Weights of a small transformer language model: 3 heads of 64, no biases in attention or MLP.
MLP neurons of a small language model. Each row is named by its layer, matrix (gate and up: input weights) and neuron, and shows model dimensions 0-191. Each number is 500 + 40 x the weight over its row's rms, rounded and kept within 0 to 999. Numbers have three digits each. A neuron's up and down rows have the sign that makes its largest values positive.
After each neuron's rows, "fires after" lists the tokens most often just before its 100 highest values on Wikipedia text that the model never trained on. A number after a token or word is its count.

L7.gate271:540451529484552493505522485491527477497491513494493451441414533509516447535491509542473468508531432429487446485505537447441534554505520505496510481528447493526548539494468578480552481512460452430474459459426485467505524545479506494422471515536450538447460542469493493496460463438458526510433472573536459480540439476522396571488574505517494467564507460543525479537564503525543493490528475559447498528579547535513535490543424566436558480480409479544546473504562485554555466506533474500480429523524451488479546435431453586499478493502499567519495499441520436476515504534474497438
L7.up271:516487533493463471512527490552502440389561498530491508561494645493508534536523463522496496479496453391434526520519517477442501525496491409490542519524485528526497516536503530495499497454466459471525498549469528459562533462491526466393522531506465493451482425561503497553501522509468498514519524555484529469527580475469491480492446438482563496525495486480534523528508464442498470502506419425422483556484480525558535510508464533461542507453508536564528557490500503471551594442481509479473501438499488504461481446494437485545556498490542537543442502425559403453450472506431534457
fires after: "\n" 70, "|" 12, "-" 9, " " 4

L14.gate12:434529519475486531574486485458517400485492568468506507550540601592544485434446524509483477499549514492494483466506512520543531482451448482484485413487543486543593476448508614517459474569458502547484533544480450433503466507439484475480470523454547456416492484546539488488573478497514544472465501551475501444543484457447556490574524441520458454492536469461468470470448495437503473467515450482520531517520564580500494493532504522486517461611482541461462525513445534536527488490531489488575503480458499444471419506505447518485475520486470451508532501477483473536505525457428532429
L14.up12:448551493445500542557456503442507433524479565459469504529558591589512491441498488512532496481541536474478459495509526488522518543481444529497510468491542488552553428440517625499515495614493527533496563562523426449503508501477535448489491518447562434462442493551516544523543488500538498495462531568469491482534538469497501512599501467530445484503485463451487468478498510448500461439495464440516478460531523573435532494557468534493558496537513551472440539476438530540554498529473440487549476460521487496505461486479475535534450497517474463515578507515401487467448560435437495476
fires after: " on" 33, " |" 20, " On" 11, "On" 9, "\n" 5

L3.gate146:532439509545492546589486563502525470513574455497501465480484531468479506472458448459504467544551433450501441501537410445486506566481409503494483520504484486442417562473501461508543526498469459488471474531492528465480448455538430467580467471452499492472495528498513460503641478559503446473568472518474481545557469447502538521503503492532471411434492514496472461444584557588491451559493461545445486417490439471509463441468506576464499517437461543475473544570478551516508507455465514481518471510583444529482501506506478495522476465510520515485461525494485440495517524511551492500
L3.up146:501494515540520548538528550539536553446518497468506452450426482527445487491513565550539495482506528547501464514460530480495496520475457504430577548481511514561447482453536472513497491514487472503478410549517413492473456376550480529544489563507544540464414484530467491517560452536547556458525523526433475499557539448490492528485462533558552520495441475486581408404513571510452487578470491537460508516524532498568483489519485526460459553505511458464515529506494587430416517489485459470526467497549468516549519458500438517558485482471539464477524477500450420528490507543487548541
fires after: "," 34, " Fre" 7, " inter" 6, " B" 4, "r" 4, "\\" 4

L10.gate64:450486488489492515578458502470566527483538511531483491527441501498491442496479529466495484499493459500515486534544559495520541443496518540458483520515506511445528479541429452546416453429589531475522496483437524454481526465522473563432499567442511426434498491447480476529519497473536469570531537486452544435463440503435458515572494479495435533484487420478539418445454507466540544520467394569429501457487489433448525449527486471476535459473554516544545497495507512469431510517496493499449466478505486609481501464559511527491460465468504515530541518454543460594416523558490489497
L10.up64:510534488534494509507529478506491433489481530535471482528468497452452483463541475472544487499505578493458509450498599468539506506486535453492492477474526508430519489542541600437452524456455544477480558479502538560458409453510500550490514520449506536482556488456515532507531470495448542461544515509463449465428405493485487470486475494443421540512492500497534512505504534575495537467459443479479459546522549532612474508496464455512507538434424485552526453427591518538475409469526434535508580474487525579563481549503490464534440445503521523502463535470460413470487535435458494519
fires after: "-" 23, " (" 16, "\n" 13, "." 12, " \"" 4

L3.gate473:505516525477517466496484420559497567497460500465514554490463458548519475487508534568463489517553438513512482618560542532532550512470492580452509449501489457531560457511487519516569516531479504440478524503494492468515390470495525510489466478491458519519489483416507522464479559538528513450566543514524504423514482479463534495497470433455555446580561534497488563548541510575552478476542553553470482449465563567562445482495453466477465483482521540525504522588563467466491489459450481428563482453533514519505465506510491484460511424524476590510524521523532541465550569564534499558
L3.up473:499497515465489422592549501548497516563530443527468468536555489473492534524536483449457492492507467485492587516485493511491489504487425401508434459490471520511494428476443395526472500434383545542542477506536479550514484508523539421498551565562454445551520499495499458462534508428511509522498464534476512485457555513453463470534440479455484516446514512454408558489554490522558564483460545443504491557449501528555510539493509460532433512477486516575528483533521525497462498490522485410498457519474465449567465499561474502527455474451532539468437552508567472494482524456426487507
fires after: " (" 22, " " 16, "-" 16, " \"" 8, "av" 6, " in" 5

L3.gate501:463544480535539515503549541530491427582488542458445568528487431491515466562484468493453503494498473540463587549538469546454463449494458470499504475461527470540444510589497540539504519474527507542574471538445517490469473523491521466489517566504476500414464559487537439439487494483470518576482543482514453452448493492565436422500491479454592515554472495535553484540430493530472506550556482474452587537519527434504496485554446502473618524463509489523449500528512450489556593502531481531502542530563510468514511425493559528533478521505489465578458488512523459508497471469492457436
L3.up501:482570493517548565489539509457473518494463476598480481496417467511563532516536446370482498488510518478482503492426536508449506498484545540487555522496433475534515494533494575451509574521516505516527490543473459460545489597529539471517508447513368423565573441463484552530479511496531475536561432499496451517487509509525539544495458505465493523561474521537565493535500510496534489547462530454492501527538510478462532552461425496509481473441529546488502476571461496440563496433510486514540472529504456527511511469453492461515547493577505605535510464526463503445504512527477597451
fires after: " N" 30, " d" 8, "uten" 7, " O" 6, " n" 6, " de" 6

L7.gate433:496509519457549413476536495513473485451463469529535535434460515430477516485511431465469526458516535473532483464526525463484530439366530548498491482540522531499509472535459469490479489526415464488441499449474538495469536458496402514487504451516540480457572451453504470441512502506532556466475420540515554477456495457502525482504497495443508503610483508493562540544562499530500550523515450556503480452553448498544510524469465491427572436512511538530417550490521488481444470531533526493507440408501537561502469406562512509505489509534447500567456510589474521485483524460423531483
L7.up433:490473521489559445463554508467531516442465457521453479529493524510543530498537501504502550544539445523558547530475483409530532495508460469538508483516516531525535439481465479560562511520435530471374528493477511520478500452479392499458417439501491519455539506458585440433448482526494476438434517550474549535528443493492532531490484500462482458529457453522404522550506468500453572501506529493475536438508500535493504419520507497471517458512549476483466475529508441442545551457562461484487473564560504603498553504527448518469472501560392476509444507509502578479512521520517446475
fires after: "\n" 31, "W" 12, " In" 8, " (" 8, " in" 4

L13.gate51:475508499499486526458477535490502460513476514492478450544511535438505502585510454517479540520542453470508483513485502509517451506552451560521525539500484514584479555598529419448549472426417495483482498504447456494533454551477491498428489509488495464562485528481518470529473462496478520433533500471558552486471554538470542507539489528527503419535472468569535529468409447497471472508586542529527500496499486537474528515484422514366422399454487520484491552491471515424535534544521412532498486467496461585490536509524527440535537606524584552473505514504477458473480480511484528491
L13.up51:464544447493485480467468448488542500466450583496551527450586496482538548597447456397478466503548494568522471592494474458438472521507518469473480512488521521540492482486469491515526465481497525517561530502451501497471447476506484484602525530483456509536512495476541543519494512428506514419482477509452497553441499462481583441526516506521545568490510531529505435599519510467513544454529466542491492450491568556527495483607541431515460457514527511506529420478536573549483516528533477463457492474560482517500575509488411521556481515504486557471508484598520461461504466446554483478
fires after: " |" 30, " 2" 9, " 3" 8, " 0" 5

L3.gate39:407464449593519482504487508460566512486517518525483510533456469519455559476473532481532512489487544551573422455528418546461502510434499428535515462454536419514556470522442502524466477464502522495544506475514489451482513538539510505605512573500449416491488483571530521487498454530444519507477536546549517530470500512487570531444546488470516440514451512486445474559462526496569534499506523486500561506473482438522474581540455422450504553489513558413543549523484463523548512482504460481496483541532466501525516439488565546601501516535511546536455550448505504602482492472534541513
L3.up39:485493484500545515487540431470484520489438520530569515500516485428516470488511514465467531529498413460541466548485489534491506445570446502494509480524481404490549491479482569476525448474488539542486579486479500423492464524550567511503447516485507458475452439535482564526517519636495428500498504468526521553479507465572533545545503533479427490589520546478487524489557486498494489448563430497439476576501499489500461490537474403470576540439452515513547531485600468525538511548547493539541415585518452509478444466450489520500485472493536494520534503480499585494461540473549478513
fires after: " F" 24, " V" 12, " d" 11, " Mar" 8, " N" 7, " Lu" 5

L11.gate459:525450468479519567511529558430522505470448512474481487491524484556594448498507540541502534538458401526480491525535458523474536529500522509490483508428476459512606499537426442504487480493490467476550581529513496475526599464464489494555551427457459477447552497532577519547484558458435523536492517502488550535471426506524558496496458540548455474526525572445501450521563464481561482511518461510417444524525547583490491478485558459532460481497487499526508465574503560464487501513590469506420513511533543547446508552513546512466509495449570470500457501492431486456535484502441495544
L11.up459:468482470478550558481565543456529520496512558508492483410516477537521569521508529507549489535399453500490524555511509488532480489500521506473513431500451574501538497544481489517517533484450504478551556442510520481442586520513505514488486550536417435472488481485545453501503527484490512534497508550560520478438406512471555434486411528460533527465496479465586502580585512443505510524539472554474482570437439576427497432449550488474498417534491502508527533511554511485538492418515448568436494481556485545446507505483529540526499547559453511491509478505473499478555520396482499485
fires after: " 3" 26, " 4" 24, " 5" 6, " 2" 6

L13.gate463:489476584398434526555519435507447524546471516514476500496560524558552528510480513573477475402499524510590480522555408429543520500495565487512505453518471486467481534528506494488465462382491523461535504522506501535519495463536434476461515481481474482500479523541445519533547499506384525532489589520506537465545511508482512465519535480449497443429498454483522534564515524469498546476520508482512445524533544546466460534435479535482474386481455542505482521456515518463389489471508544531522526517483512451396472494472517490562478432530487572492475502529518459467500486438522487449
L13.up463:416554578508499487489501509498508539468511526480462531537572534516484463501562486467510479471561528514549602507518519520614463455512514523573513498479504496495496470462474519469465440436562463558497555400545538497524486481467523491510494458479545501561460505494560530494489472497448446537500565502471449400501524473458529532516449550550509453487479450537470517499506465500454505626514571480517552498509519514513506486435502479499499519490538569458488490474423556543465506474462542562510488485508498516464423476512460477498472473541375457477462481500596548546533402448491493483
fires after: "." 20, "-" 18, "\n" 13, " (" 7, " un" 5

L14.gate449:500524536495539414482562544500516505446470437452555499500526442555497538462478543502471552488524497536447414482519495498535497504488504483472469471552530494502579477436456473474456459514486538486446433518445539439556550517520529458549456454437479474510518540520556507486505491438527495518507535537501481510419553457408577445460530587476482548533498549487434505537453495517527609505502480517565494471492442484565526508480482479498465481568418511447528509460474566469482452500471470536462478453547552533455384484442488480498496546476509452538545468570527554409485476504505528520
L14.up449:518482507477548554460498560493493478516524531453486483507585515518528568527464468388472523494481485595525419471523461496463461511477533422501475441582538461472517489536493471472452490490459566511521536497500530385543464521519528424522507476475483484529501531538552511524472481474492472524483438569535476516508504454450548423509515475484564509493472509493450435476433522498486495536578371504556477472490445526460564551495440516498467527501438482449513519494553590418534479551557472480526457517521570509467452495429530507510462558514404462476526476524482504467459533495484527529
fires after: "\n" 22, " |" 18, " by" 7, "-" 6, " and" 5

L6.gate18:528393453487473518501495428485462556452538540450455500464474506478503495539512461566484512541475441469494471503530494452502445441443435492487498442496456567535474539499541490553463512474512496497539428477496413516469455578555470505544492477496496465521544473461444509499598536454495564461452440457434480454560515474526524486524486572519484479475487541509484521487528591511492455550479631498488404453459530482473497491428439550486507485497385524500567501530473447522462457466492455476572515512578478492506488515458483528468502447510535548497486452474494512554573509507534521534
L6.up18:505477460574525563489498475532485496487454463528477517416473523528458524561597508514619514479508553544529519442474530522557482514422515551424530511507470472572531488520490501526506497470421433516533475567489512484443536497530451555553515495490552518484460476498497524470522484470514511530491458450493567564504548440498560462475509487465511523467457582452535510467464479557532470505471522543481553489457508494519581456571510523518583546507524456455496487510471474542481525534511391506477394465549526557439492536505491539545502509519437573538467564471522457527460525421446541460
fires after: "," 50, "." 8, " we" 4

L10.gate40:536438524586565449537512514449499583547464450476493495493486419469478519534498489475476507451472503478491511480444486510535468450478483544551493505524501591522440535479557529447503446515447499537490486505507538438464496554485450618499483468550478468452485451465432540441528553540502447467467460469465494507529514459500473528493457515498446464475426559540498547444584430490493508461516453501466462524434566559496547493479433567489481498525513479485430528557504552499489499470458565434534459537495434484490490523482490520555477456436426604512503485486573570522467555521457472480
L10.up40:514477465411478486536454519495538421390457487518532529560551506520505502448550463465409440579539460488456422529532530514560513523445512491510472500455505461515487502466495455522517480471466483472442537456527431510455477559425487477485623554543504478468523502497503434471503598477483539500522520552528502539584463451490523461545480482477508475537586533518486539490549497498472532534547519520547531511451456534562503512488472471454592508431537461459506453466514530502494502388461543444461443517517494429547479455492500471546496511454537481581529537476518483539514470545498509519
fires after: "==" 47, "\n" 23, "-" 8

L4.gate255:482535484494529509615479534525565482433522523446403560477560483490523490487440469508522460600505509516549551522514510455492470487563470454488470501565580479500479491529503485487501495582489444553442430462560478525527460413487483462452514473496523536521507436575541481437514466478512516519412494477517585502495467488536543530453495506450383501524533460581516507568557464502438532548493518479454523443532605508433510528523480539478540475513473491462532481415494497491537495520528500456496475448512464453478476491541482496499485594507524502525532510518468524526544556484417499512
L4.up255:553486541517527546547526547546526466468462566469462500446507567452451521485453460533572518524530506458454491490431502463472465519481454439540452541606525439545496491545487460509485500508524523464478437436540514487467466486563514527455487546496424487465547500505538553562504519513559481505485573445534534498498559458445503558507533515477440468506505490566519515586475508539566480503453423525466475484483423549481486562507524539514454462521498434491524493525483495530511579541490549510498462536540438503475484473582525431492599491493508548477542511552528462538486513445424434604
fires after: "|" 24, " |" 22, ";" 5, ":" 5

L12.gate272:510542525438462512584478485498499421538521479521464524569492463487492489490529487515511484430527509461400483508517423526456420518510478448494464508555484461530434464518525542581492507550533492502560412534560430499445535466545501511405499446477498470545575499562533462494504587459455515445457467514556505503498543526489527503518565532480484493481496501483467522466471562428483540472488504549502524458548477494434539492495557390411425476584448503474464489531519580493576495538510461480549484500490527480496470515545536513498563471490538541489525564516446513460545475449447485530
L12.up272:522527541540476482524491454494585467520493505401531518475502524498450522517442459531542434440511518539507473534497500488487459582520529504481434517494459498476455593488481474472458465463490496526477489505530434510489494516511526586488413486471472464498499451553472479478540499453523518530474443460429602495478433527489491566440529529442406506462483456481459469420526508446526503434432469480467429482437532508478491443477510470508498454522444565469495437537501483518491476595470447490608461502491475567505476533514518477542542551473436499562466536535519495439553491462415542531
fires after: " |" 35, "|" 12, " on" 8, "On" 6, " On" 5

L6.gate269:480509475531551441526547550475491464546512512447492502523453492489504456580486526486525522460515503479490562531407470451529487506535503473412455455510446508508572474496473446496559545547494477502440485533460516493537520522495573469400535489481501490542447492489545503433541566521535509514469474555501487470540456561448559565557555498481539437498502515535511465514526515468497541568587478480482462495556492548489471568550555522527532454456553499534452525579460452520517503442483474434502522412513501421551459419538513489453529386523516485453493411493466530502496567486517458544
L6.up269:512542536537553467516476478502486471516544491505448463402485466527449543475493395488520530537483459496426597491499521481541548499554529463467492461506455472446490450561443471505521576485491499444485563427450511480457520596555556452476514555536510573525486535476487455451475484536521501505513474484512508402459445522518512501582475464520540508528479448481531514459485474465551491529560568467521433530540512539429452429436486569524552554451429502439507502486492498519464530551566465491507502473492435492495503545476523523476486428401495544470557461515484566527534481485497452469
fires after: " D" 21, " d" 15, " st" 7, " law" 4, " record" 4

L3.gate157:359526509489475520442534488510538520541513537542480475496467543547476540537483463460442514550471546412494464503455436500446569508451558538465483465489476436524560465498543469518519522473486454502453471570480573428560467491486538477448543552448481530536516487525549497506484547509463459518447453535502472450481523485536496470526403500487469520506572467555516448429498499456503513499561500469468531456467494466522500467521522543454500540548476486573540543478593452518514476497589533428509566482511476552542510481541586551490503425489482556461546433446526543516541490543552478513
L3.up157:449504478458514411515514464566520539547496507460531519463501545517463482529444451474436495532519513451466537507452507478534445544481555489518450491475502503463598396483562418494504542537569427554448513536460503440543484528453532476461538553450541580553438505529483524526522550580486471518550503515473561495519545402482467407457483513537515449428530486512505434505533473469577466462445541519530522515494451486463469550441527431447510507510547508501478458527510514496522546513533524568464508547492500515493493460516535555446553529495443496459499418410536524457507485518515464503
fires after: "D" 17, " D" 11, " similar" 10, " d" 8, " Med" 6

L3.gate167:487479549523504449550472501553496476607530504467471444538635464489538519431489434469496534440526493528468523506466529525473479563527506494444447482531574451492473525422512475513492454522473559431497503525487496430508496476408491479438488525477481566436495518535473566540457499509491451494506521507486462534522494621535476466486538453597509532491546475555502460499481542461587571570547467548482521479521476521574502463495512510479495525528521480519537508563549461505488478475498488532518431515462521544553561430517513448516530500556519536487486541494443543542498456509521613457
L3.up167:481515532562507601538448492462508449500483510479476553567541428486507487478411530477519527528527511528552480512499452505453489528518431459483511463478548516524519569479498493509493473507465484476577532471457496481482491446493551467441454524486568584527406521558552496530416480587544467505503572495505497493521446521502572411529412519529547490537516515543476524504433421542547522553513456520481537452495475485495472548468484473490579505496470482504524514557468515514435486547548497538554524488487504483505564422474492469510452534513509440479552548435564503508446422480482593425
fires after: " A" 14, " F" 13, " D" 10, " R" 9, " S" 8

L3.gate424:531561512484495574513515436534502546494541531481517504476556521524524550530534460448438542500484464529509505481502556461552465481520551516523494536515536498544469535524460519536491459507488480403509447502519460467534520455492448462506445534421547570472572512454521443518557469484516525553527531555549549553466533543497547537432523563593520459506442517545461472475465512450509444481513527540563535483514547609495445521456494460491499511463439466414467548512524554508474471600501480494471561502577502493464565558548567530564534502555477477491465464558473473455545574541520465511
L3.up424:555534458515480467526535503497473488390491475474574558479463532448442561496577384548459457450537494525451522501455510520482531472462503502443509541540490587505464492477505544528472506532536460504438545509477551497488412486497449451460482517453561473568473486466489495452418426506527499473486449546506438546485484579530540577444442475509509457477502497468528511460529501507458481486467490439471518491481582481496440468460422438467493455496494526435465607522524478474503536427501477512487460459477456501471553481438553522441526527490498501520499433444541532533515526426474459519
fires after: "om" 15, "on" 15, "en" 11, "un" 9, "al" 6, " Con" 5

L7.gate404:465520492525488414441551498554448511493529533545507522539493501528470549483487414369423554540546483481413477578498557435459482482473481479536544538449468495481557483563482516512462486454533566550450501585514488467495467525509534370501470555526494463495531527445519545463536471467458489520487485586470488498422456477501468458481464544578453544461452453529483474488463511504482526482488468486491513432478468498448469528578453474473507552528436484458462486503501512503470504402511430496496479478522475514475439500500471478522438531462487512499482510480619500508480585504489501524
L7.up404:501453509483507486452476469463488530488572541503499493493561526470511543420536458477545509446517483585518546443502455512449485483443636510446593542501484546456517430432509511536501497544511518552477587505612580454493503573472526440491531552507454489508499482454563447516538451537538491412528566504513512500431523502546544488469496502504515459506504523510473537456508556491451458517481428453467492483533519476493448459466516516535524534485513499432485487482469456451497505460580449508499498505485452538489449433573512439466501485504501451529502527575477619522549483461507490477
fires after: "ig" 23, "on" 10, "er" 7, "al" 6, " Carl" 6

L14.gate426:483485430550497557476471523440498520456545424496477562566462464515568424464553574538409559534483524454527507528482474506526461574518442539538439489576432505488461518459508466489496483504442538511461500475560431524517481498525413497455455483530485557490487497492491582516477509494558473484416480516493455441499495497423473526456431514505410538471487469544484535515547481536417505549514478456470466510502565467484475554516447556500524511573589491539504576476502458549494443480518525531491537450440475533545484470542502435562545439505460506538450475499455504516501450521472507525
L14.up426:549464518477487562563574515594501544549482485424509455475547480577434457430534441515528463491465482545500529504545569475546505514462482585516538401429527541464507512527450488510461479559455457465475485510467476473520511476500535535499505588455537491564536471495440458455476528473491478515539418472499539517573491481545466488472532445498430494424488542465494506509564525456507452490465427542524467520504512454493508533554556558578559505494477520484453557511451460467489538503410454503508462483491485457403516520452518532456505495520435438538532534529442503485466546531517530539
fires after: "," 44, " in" 16, " (" 9, " from" 5, " the" 4, "." 4

L7.gate87:531489523468413471577525506492496490491504540512439549506551514428499476484478562472534490558510538571522469479512645506483557513481529399474506541519570569411507547492507524554460503488491520491510502454399516429542481488461513502556467514516531513472482466583429506399481480436582491533496543556504486480440504561458504459477527493496546500410488557523551480506478507477597480543501451488516504425467458549505524506482527461505511479471553508458496491460493547470489533458472444556539521507478517517421504453525466562516521514535567471498555505522542436496472488486504477441
L7.up87:542478531416545465535580538563488517467494514501569552470519518474461542470461583465519437458449524475487479479473506465484556538519390488499491492535470573484497462516477500529496536472513524486446501438469538512450483445479503479464492510417464570507460429504458489517508528511525522605568492522530498457570574504537530555487547575478582499438471483446479464592531566480568540476556490392472464509471478462476470460473520469479457483502476569521492525427551496543473495544492499469494479493500468501534448466524463496522501417546532504537484429524457478587528509452541486508
fires after: " S" 17, " El" 11, " s" 10, "s" 9, " Or" 8, " Mc" 7

L8.gate192:418535486569546511519455497547433507475486425477494514509479495512507487435408423557455520541431466513515535604509494482480445537548468523530451482506526506478546503483513525482430547516462420568459594526490525509557520438456528468486437454419513477586483509510477460481525491510529468501491476527497514526550496548532538520548376507460473436535525499448450444525458510537543489539489541534453476492497424446514503490560489500481469476534498460512602463564473519462569553524496457470489489393447497514462502519457500555517458486522560500516521464498452499514541555492535483492
L8.up192:529526490482476474536469569501468496449479477478533555467417487456517509476522515497514455508472468470458473567557554504467505562508417438449476541511499507530486492462542501505454494525570520473539484464485482428455556496511483448547503469449511487508569493466480544458552490440438425493462505615502487575423435547502510464506479469454507514579537450521506555545516436558496524549505466585467448598450525519494489450556487499427528534537401545498491473487482544466491556417505496458458502500516466446505479486469510497466479470530516509499547503527497578446553487395545517448
fires after: " |" 25, " 3" 15, " 4" 10, " 27" 4, " 5" 4, " 2" 4

L3.gate478:501491498589505500595491474460457489561556516535521441503442532488517496508452463500527498542497568443532552531478518497504458503416521451416522496419500422504489522500513496540405525534474480463549459508572511497556508514484510466441504512510524585495577525580502419565531441506540438446534510528548542501488511532542508427462544478497518515512554459596478452569459501488533465488524432536540565497456485457464550457510453487571456546449515525539524578450521556519565510573518515499505522516424515520493580453523494535470542525478495445492493518490491443469499488508525545511
L3.up478:459551487467579539473525514534497489497529498406514455524538499463510498483439469505508482509522563435522498514452518489472583507401490531481480504473542526525465578479555572575531488510535509452503530532518503444521459567462559550471490456486474553492566519489425550442580527558519507500536530427469507554506513527574531535535513474571530508492508502509452457538466528537484505483489544489551514456493485420469505492533447423528440568450520489531497514564384503508524598495592484535559479470472503490487479498491526531560473485443462524439477505494446593541466549514484510552
fires after: " No" 21, " St" 16, " M" 9, " R" 8, " S" 7, " J" 7

L14.gate302:547459464545528519495436472514488485507561459514444479595539426540555531561488425546561501454502483467465484535477496506507472455505486504522450533512537489525436489552535487490461489491477465391502484532519562536555513557551452509500448413462513517522511475481542414480515527498500423431470525478502524546520468508490480507508525486534563424433496555497518487509466496503473498519532519408502482567552546503502498458488472559475507424505527477471474513596514502536480448501442504419521544549409432415510565506429491473584445508481446492490563524523574510531530562470489492506
L14.up302:471476543489472492527506519459476502467471464482441535492448464477475474468499500499556481491400480481537463487420491489554500483460486536519606480539494451490498455492486503484528540541494476488537574390462503458567519476513431508532468494527587442504501515501454458523453486537533547538488461534544483527465464513486529559480456486534521481538454600490497528477558484466465472552517491582463493483508534566468504544471583556513496463517539528510471540511576481456501513437532434473473536539539416530504568453421503524486577465478417484488487525549529547511504403387438520465
fires after: "\n" 26, "==" 14, " (" 9, " |" 7, " \"" 6, "===" 5

L4.gate256:531512564497491532508536546515511581451482606520478542492467555532456519560499514510465520532539465493542492493532491501553498365518520504498432495465561519495487489474463518499417477393481508456519468538509442459472412481506484502517451526486559449517571483551486546496528486537516495468498544462473448439469490515505517514522498471512503497476449435533526481504449530503430449452550538437494527573470422523570493437510434480556463499564504428494509485440464534496507527432525547428501514527572522572494510475577482503502552527452520499544564530490591549475464525512450452539
L4.up256:472439492482445602547563477450519498506480512558480456523469531489485503488517430460493536436511558505490550518534463567516531502447458487502506533474522535521619466509514542422476442518593481431514474457496491533488466473531503455475501515555513503524438551436472529519428443496458494495554578526565468569448487460512546543474574559505491512551488552550494444511493468532531524513498465569454503454502527444447506561428480504474559508531475544529483498446602485469457557534537441497536466484523458514480545492517509474515425519503483528469499452502524421562451526413476530476
fires after: "-" 21, " (" 13, " un" 10, " \"" 10, " under" 9, " non" 8

L3.gate194:511457555408543512553500491493470558482525447587410483508450493509547430507521485521520477516494582552487554531562512482529516550481472525419468556526469518525542481520574499467476547490422537513461469464522513514513479513541527556442458510513499510430503472534520476516417478519550534539598482484427499442452510468420485510529512453502555466452477465522524582495521544439510486519533470465434477469502456533529539463514573524480509464495475476480432551411537528455546513459494400460495578513588560525467495433482446530521529473504532470480461500543512503511440467473542501510
L3.up194:519525516487471554483548452562497527479416498494526459485517565517522422485548559486497452429451442482477490506569559433558499522518482549539503504507548418451505388490521505451548516532495516488466456505455423545492512512505491524489477490446502495476511524541467520490524493532529535522479455459496506498547504505515503527504468510437533504528524431498528488577447509468543510494505547492470475520546518436552536482499543511456567507378433402508497567488507448509528515484491571418524530516505513447435496554478506546475446592424458548537454541539473574483590512538531425479
fires after: " \"" 35, "'" 8, "S" 7, "-" 6, "s" 5, " s" 4

L11.gate248:515520487473389474543572492473475531472455524478475483541405511537473485488498404521487481517536483491400494537507546558501552549517460541520506528526526493526449477521484534469530469546539449398424569528503463473531444454541492514524505467504453570581543571474521531466507492569481493462491472526486542472540503488530474458433531495451512528594594489501509486562474547493452557487529456433458495502518524443518519488507490485489574496476518519453522525422480435501469503463483550466499579477421530449546511459431541496450559517507533423490502484480562534476519498510410506482
L11.up248:555477493440546568495497551462514553504490505484470484527524531508536492511550510480478467485494443512495492549537640423463512526513486461494469528465544527412516401487496514479553520550526437467502488555529464443499448529491471563510491493474543471529520506507474485424493511502487531449567453464498522458522447531512481404534527514553507485501569421501399500478503459506519549528549480529485532444436550508471514447511488495511449603484539529460485567564581419539550546451456468466458418512510496472537567504484501496476570532482557478454516562516458468541544546543483498506
fires after: "," 29, " is" 15, ")" 12, "a" 4, ")," 4

L3.gate112:531415544469480506483560500489494493572531484539481496500417503540474539559469528471476505471465527448509583490534493524544502464513572481451438613492453466524543493534540527435552447504482453432475487463527511517455526519424498459480481501495438444483456541493515476504479579555538466456417536495542536501468512601449508536544551515502505517500547521539568504513433545505422489500501478432494478480495490431509474527610501492550458475422447526549529457529470428512458520443562528508481519544512517434435451420518527401521520488488551475508480509478530536516507542500495521515
L3.up112:446487469475527553497503456479481449523514497539443501501471451506470580508492503433540458478576546504549517524485455514496488472495530525493499509540445500556463489524501548479518477479516494469490517508487435488542482509455535506458486520492553506476509536502510526524492499548468462510522531512435486513567506488512514509477466500506555456517523568587505529522507418573475510483532523467566527477557509489394530618512452443424415539505551491535483550546509491503496472573401523535506536608509544461402466452444581543534465537436547568530551488481478524578491586570563486506
fires after: " D" 28, " d" 26, "d" 9, "D" 9, " c" 5, " Ind" 4

L3.gate477:446444503476549465536553464518420491508545423495430525541518477511496450506560510429498545514463523505486488578487543491521460482459466440458482539528498532489591496506465498511440508449471507458498510453495468454531509474445456455555508546513529459523515515406492494513491568470495528532546499449512548444483575506499535459446508533500478551573524509538525438415536521437499553548480493469517497527473405470532457473496508505499544547392467470545536514450503526491423452591451435479530445500550499571472522514502446556497423514511474432543512403513522549558478502472537491509
L3.up477:473531432508480445542503485585442520498515513517481523553575488448496425489462572461460494499527486622558456528554440511518487475563458526552470432513424454567576496524430553526492519460569463541522484446515512497500477543561534514509546442556609548559527463490500488456556498527510524443467471474475533443526505482536493514529529500498569567488463472538549422478532452499547474483508511467505561536480492501497520527442515507525551486500496485503519528517529500595472564539491497482528528519463488451602585456475484467471490461544471505503507485521458466520497437533515423443
fires after: " S" 47, "S" 10, "ans" 10, " P" 9, " s" 7

L7.gate301:584498491448544473488476550533476485508511511618469509558505543544585546524539519527452570522489510513546418528436528469510485483500485525526490520491484512510500542488483464521489498446466452497458445457503471479452535450516473525481498432421542470504503477523434523449512429593491492495439471467537482548534541529471452517447466435452507476502553485473468564562525490506514527545491553476410482436509476426448453493600473460523544498469452465485452489463531474446517543481524553555510532561458548514498541441479436525474498499514543447517540421462411549469602502513478512523
L7.up301:547503505467521456519512541458537504412433487532502525540391506569480487482511445442465502520518542458457392506523525437486516442502535537537458435500479488545564548527453487552507484498517511489491456544510472423471470500482480474499532483572553451478457485488471450505504450518445583491462523441519535459570532439447502455479462490501456498506451507460516488573570445558474617520436472490467489491505489482537549529490493504464504501463491400456497454483428518468472521493576538556465467513486479451519445469522529521510469497555516487510423496536530545489481399476572500577
fires after: " in" 42, "In" 18, " In" 11